Weights of a small transformer language model: width 512, vocabulary 11624.
MLP neurons of a small language model. Each row is named by its layer, matrix (up: input weights) and neuron, and shows model dimensions 208-463. Each number is 500 + 25 x the weight over its row's rms, rounded and kept within 0 to 999. Numbers have three digits each.
After each neuron's rows, "fires on" lists the tokens most often at its 100 highest values on Wikipedia text that the model never trained on.

L3.up731:509503509489533522505500502523479555504495504541485498517492525471490460530519476490509516511455481487501510516501514507481492511537439527501536504503501561499512534495464585542479462493539527447522467495481517442517469461510520485514494471508486502494485495455494527468507526445506497497496498508497473487468505537473495512498458487516509505508545526488474545526489502508543462449544498512523497497463498488492586542511526555520505531499510531474534484529508520521502483508492551493520458504507489532484482510521551513507493475534589498492506503525533517500507512519490468557490520501492475524521500493498490531524533543512529501507471465523502508509505504521515468474480542468489520516496483484533519492494499477525494471522520468487484483481468534486503431498508479
fires on: "e", "eth", "per", "ins", "sh", "ert"

L3.up255:509508493498516483497480517497482507489458439489547490525543479515515497463510545483498502523492527471543497474507493494529512485495470464463513491481501513534453550510462491497504464514479544491522510511504493413524496445506494464538511563467476526497532482521478515484533476478522464482513501494500530505524504525501488482475479493522507512476520470492492541509472463486522538478475515479487514511470512438454470533478536498547573506507505479504517479481427500537509559480501490493471525503505484517519477499540520506520524514512544513497499508513547521495514515507472515513508455485495493519469462483504479532502513463534491468467426523516509532498491491493530464498478460484468527500483543509478478482487535491474480501521489496503452509485524530489494450560478513
fires on: ".", " T", "ian", " that", " I", "'s"

L3.up1335:478518504500508497492545477462482473461497507550503520560513502472499476475524457513546516474512583497515499503497505545469487521517541537523497516495496525488460521472512499496495503501502475545543504468526490481517469506470547522505523495520522473470538556466485538506461502524500460489501496464492507521525501553506528448508486473464525500509520549488488516489498495490493481409464528486503458494491503542473529505516528522515505500527478529545477424500516482491492525481511489509506480481492440541519479514476488545471495549527502496515521514525524498503499507517505462487528500539478491491484509493460479490495447508467494521507475512470528490484491488448528488511508510506505473533477491487518507482489516532533474472541525514514514508490530560468526513520501500
fires on: "ock", " Rock", "on", "ington", " station", "ok"

L3.up347:502483522514494494467484520503530531518529472547542482484485461510519452516462504493536458489463527510496459442459456482472497432498493475486510478550528510522535547489519468496477508490530481486496518500477481510509458529543476491483443499506530477493518510567465512535514506467449490508514481490470518507464512524485519519484477444486543509506477545504475481516520467524502510465459554519496500500470492517438492492505439492506475484471515501508502497522504532479432452486465485493506462438482510529490526508504485501499508519506523497466476536522519490495487505523503515520474527497519489525461488516511504516486463467486482471494504479487509518548494452535503531480490497498516498498495508532525540498533484511504484518474487507486517495502524533479507499489519471
fires on: "ard", "ı", "art", "alf", "ow", " father"

L3.up1572:473439517445514554455527495504551499484510514509502557508512532480497462489508540497489495456495470510534513525517494517527470458524456468496502512471466501482455505535504533512543525473532504504458486516522545528510480486487452495512512476522481575513473501524502495450444488506491455477492506506497486492483454543523490525523535493532480494515495492549485528529502520448502508469504487454519486481494493454504501507513486505486478456470530478527494535534461512491507484478554475508476528538512486473534539514509493498525503525501482502540524526490470489538487522511480496520470489489516486514503474550493462516483488484537506496487491529470496475560478474493501524518485491462478547496501522498534498482515523490496513478541530511520475496546502500501494488519529532
fires on: "2", " pro", " career", " record", "5", " sc"

L3.up552:483506506493531453473494531496483507469500527510513510485507470528514453522499568491482566519502478503470557508480531512474503470499489529534516478501457478501558520552502493506484461457518511503534500528558544502503524541495486491515508490543499553476515516510508505464487484500542523449503483485517484547493493497455496508516521451485491488527549527457505480482481498483497497437496499476461481478495502503499478537487457534519488495506502527462496524504483506494486483526510494507516507484528497512476525482507483481537510468548553484483500504501490482482484519520522490518486489458533478486463467502486507513524534531486487512515514522488481519475512498508502495531518482497515478481514499479483492500479476493506484503459489520483535518530521498508473473546473508
fires on: " League", " score", " Avenue", "-p", " single"

L3.up522:483468469480503517511493506440454510467498499529528537550488510498473490521488536504481513511507488516479489558505494486461510512502510500514487476523444511487500499498522554470491550519472528570532468496479514481471499458485522498460481549484491504503506467493513488484521489498491471523458507477473499488512517522492492521483429471464510514508485484482483520530496536469535492489528497510500500491529468479435478531514478491483517466505519494492478498513504500531478444494520486515503502450488487539458503474523495480520535496514465492516545518537509517471533493517484483472497540524494479487472531512495508507480482491505532551500509465522431496539497464501497539468455528486492535487498494493567510494500526518485495459505529485540492503487506508522530531503528494
fires on: " team", "ung", " research", " Bad", " Ag"

L3.up1671:528496478517529512534490552528497496482462481516551481492514532542496483526501510484481522482515572514523506483460523480488519508520488484488478494511525553514490507554507483517455508526458486508480500499509481497490522465491510458540538506528502502515494521501511511509499529522455533505484446508500477516488475534494493473462529496464505516500430504505504538515485492508500463509475512496484526477498481514440497446517532474466562490465485513499499516484491497513494528523489480501487524517509497515478505499473494492462493501557526497567478537480521524513523537511489510557510498455494507474501504514525522522502476487522477453441502463473480530550487492474458504519553516513477541515509519510488484505524489491495467479487487515505453506505491530477492485517501483
fires on: "ies", "ian", "h", "if", "ives", "j"

L3.up400:495481527459524483545512536439519495495447487508491527531473495508479494504453539486500523479496514531516521484498486493506503487476494481511494487522477506555501526526462493514497483511447507464459519542456489476519499487479451498519502461549533471523503473482479517543510492495503488524466498474495530516461515477472493572539484535501485477520495498501489529499479497481523504501470492492464525504537499455430488492508476517505508507488494469476519477513484482525531524512503469530533517487529498523514534451503522522491446501508489505509522491497540525514514516492501549513515491491482506503482455506510494519457477467493509501462462454538522504486494515518494492528498485505462503501477497527484507460523499520478509526505506552460524505497549538466513465553517512
fires on: "O", "at", "P", "ot", "ak", "I"

L3.up500:488509520500486486508516502526514507478512494465497508490480515472483467498489452505493444517481538499494489507483495473484504509525479523508524523477553538489506540511524518503512483518501509556504496439511521472494492486546464509520507536529511482502484516481505502465497491476511471478501475504489496458509533544476504506452497493520517449526489492514492539537509486478546498522465505488486482522497535476483522453494511487510520475490505531512474500482524508494494534463515416471548537456495513534487542496509525512488514513455522488521468494496459490478510521505499486531519484516465477492472542473491528523520475541507484500536489516523472499480470502507498461448499502517488500437528456521485426489472471532530449486519478554520483478447495507541514493535475503
fires on: "i", "y", "u", "e", "ues", "che"

L3.up1838:487477475519528494505500478501524486473488516562452485528519461486468515479490473469495488489475517565517488467506464484498514530491486484497491519538499509511504504478501488464497497504500502547462480488485495509532501504483542498490460518465500465492496525490508519492503473514477498504517501527520552464473491488473528485491541519492515486442470491513487484484500534493551485487502457516495503504455526503472483497522507511481521478548530491486526473535511504471523524511532460528499494486488486510514555500484534556488523500525485503540459471471521463495507533498474503527563442515516491498503521560489484531526498489561493478462465532489478520465501491480506504445480557497519509485486440489488442505476480470485530539496501489540485497482486465497499508500497523
fires on: "–", " He", "ion", " Moh", "ism"

L3.up469:522496503447509518471530478520521503509499527536513474513527517471510568503466502498513516468477446500529439466490504514522523520532461488533464508484504499506491501458504499499501453502474548482533511516476481501568505526461465514522509528469512513477484473531509502494495487519514530507542500517512476497525510464496487490531508503460497524472484493534515510512495514503475520509525496494479518489504544501436472502491426504517453514532493533522444497484483513455425507510413491506467423490511473474497518476507511492473499492486496521493466536509482483512518456513488529464535482487495520519481510469476426501483518535475521471504492503556517516467524494545485487483481504498510479496519509510484481498479488523489496513482477445517488536517497527501504494517506502
fires on: " IV", "ary", "m", "ories", "mission", "ced"

L3.up1226:508477529454523503528472495535483503474499493498492518457519518491473499475519488510501479476481522493516451535488513466468512498474517497492506435503491508506501514517490492505503544541500469499462502510486459512490488504499489473479468513513512474543510491460525509516474531507481491507533452518494470555501548450499498442518510473470441484500486481480493531488486454483477515412512474515486515468517566502511510471484496476520483529473530561498503460516496499538496510483543490472485503495492493502497549444481480500485474464534493512531507527474533482511492503506491478513526506535508501509486465466513456495479505519536480501486491529486530538499521502501482448570481496506517534451475460516527536492528520513519493508482480524481540530493505524473512515490486505
fires on: " K", " g", "ad", "w", " t", "W"

L5.up1337:502508493480499458519482489523533530508501480511472514532536471490494506510463463496540520485474444526490519498484476504496505527498513520526462520531567467529468501481529454486534501525460488482486542539484506483510492491506491523505493483423469592463520472501518507472451522500486518479491509471491558471471475524518477492554502501471459504488502458494506504463518486511469514472508479538454535480480512512506540511499504515502519482573493477489521538499535497483521520502533487491473555475510497486469524510500526493482498475513504452556494506507492470538512494504463508491529478474512529515510540522510499546486474482506524546480499506471535518531483469477485491519442507445504532513438515492506513496500483489473532525501467457493524533524491465501492497502486526
fires on: "–", "ar", " species", " is", " logo"

L3.up2021:530494515498475486488528475493486464502469497505529555513499530515472452523494514502516550478501480512469497536517510501502502512485486499521447498470521480511490540496512518449510439515501506510504462491551517494491538514516474489513486500477534498471502532479522533493531506539493509463509480496485527509507519510509498503540501531525501474515475479499456495454533518564512509510463490498520465509521502511505547510482484542528498484493538516502508524458416512490476490504496533462485523508498474508477509539516548498488488494478537496522483529482484510491528490493499507476478497509501463532477477521504530553550479540494479498478544538509508480534513504465447513474501517472480504467478473495588529471483521508452501472491495529511518478486493495473423458502520525
fires on: "ing", "ment", "ers", "le", "ly", "ed"

L5.up1072:515471511493491528521507486544524466482507501459476515472512527517495469503517551497486483464484465545493560540457472510479484488499513479470475475498494524497555502514504490477492506496486485530486489527485495496511460512554474468497487483535501498503498501487519535488497527555525425502505498459503476486496512504474507547543515529459464495556520472535502563498526454516534500438502526499487499472495534477479466486522558548495540470499519460533491518454488476473508500491495472449489513488445519508485481488506499470487528528476538512546464509447512519472469558483468507509476513526502510480495485484488492501505492497520539500506501504458527467471494482487489514514517455477476551501526436487516523486490487528504480484513498515536438485496468527498477483483488517
fires on: "1", " High", " has", " had", ","

L3.up677:509475479498492528495516521481505485529513516496515511461493482514529461500504485456526506515531471525474484456484495530509532499508480546499475509529506487501509512464467477487518456534485533532492489439518498539497501526486535469503489478466503430529510558521533517473526512520479520483546517498538514478532489470505521523458454539503485480504491475501487509462491509500486521502461486547509474537517503535499532492528519525460510507518519500507527493462447475502520529466490517484517485489500477534541482528518518499519488496519506466516520514429518501500528456469459497511507494498513478531513486498515493504530491517491548498520503504520502486492496519536496520508544498498482539457467519483556516476506494514484480504515524481518525506464457436472493481471501524
fires on: "i", "ag", "to", "ar", "o", "n"

L3.up839:528457499513475478460493521479485497447529522541508477516523542480521514490473490521505468527495511513543429528479519521496535488546471471489502461500553523509507547499547511477532472516497498487504547547480516522502465486500513502509519502464460512503509529505502514464466489526493512525463459501520539539511506472512471484469508488499550492449494470542472519448517509486496474492575518523516464491512478486503520468483506511464474499509479504500526494486471443435468473516477535438539487514518514486509526518505548495520511509520536529481494474534489501461476481517487507475506546473506500518482504468489524529485488523491467484483516464509551518526473562476532449469508525487498504508502466529494530498514491487441498494484512460523479502505517493472460483525471470
fires on: "s", "st", "en", "iv", "ays", "ow"

L3.up1882:476483466503487522495473456494525533448468513547514514489561519515489496492512467496495477467501508530485509487518500497544515506510494483535492476514452497474491493514494517560480482531489515485527482562515515515491495514515457514507483512492477535501532478511511531520516471548513500482507495506504522513524513489528526487509450518537523504432528468457483520489475509469483495455459530512505465501502493487447485467503463506456540526516504543492537462506518510451497529519507519507520529508487472507487539514488467574551533495491512516470483479477517470517460510534482466512514525484524519492530466470472477530478481445489540540483502504522488466483463501519521503515482544487527489477507518537519498482458490484520477470500519514490529486505460514517479475484490506
fires on: "a", " record", " X", "el", "ad"

L3.up721:487485491501549482545493464519539494502475510485501519502528488525497521513491474509511495491510516515462515495492538537470445480477503500523499487460505480471550502521464456470484465503511502468514525521477498506520467508507500494502546485515483458490527487474541530527506551499489445494526504481453503558451521446520521531506531482477490500489464506500513522467508527502447499449508524478430506506503512508511516453504534475498487499543449484496470485541503506514489497478500517526473512508489482476498535496509482499481473507548563478501541494525561492513468555488511541456518507464474506489526463556468509495535507483497472457464490455510533484470506546484500502524502486494525510500518462468502491479513483490495504475500543524480501486473490537562545483493479501
fires on: ",", "0", " With", "cept"

L3.up650:527475499462530528494490494490516507466473484495488506517474519457487504533476487455491492488495457522492509489504490501505503486457513527496479492505543511511479511513511491481461454519491543473455493552482484500500520552515501493523487511477493503484483475531501511485518511489509495464447528541501514519476516504453540524507482475485503493463491492491496552510512519487549525497570496522481512542502443492476514480511454498442481472476505490503486476487490481493515509506487471490512524504474490531505475488544525512448497471516484483496518510468518516530480490504478458497495476505502538551490474496543534505499510508475525496541498552511509523503471521559514515491515537469486486538499515486512503474468524528509484490521529528502510503546508466510494516479474499
fires on: " town", "0", " into", "ius", "ie"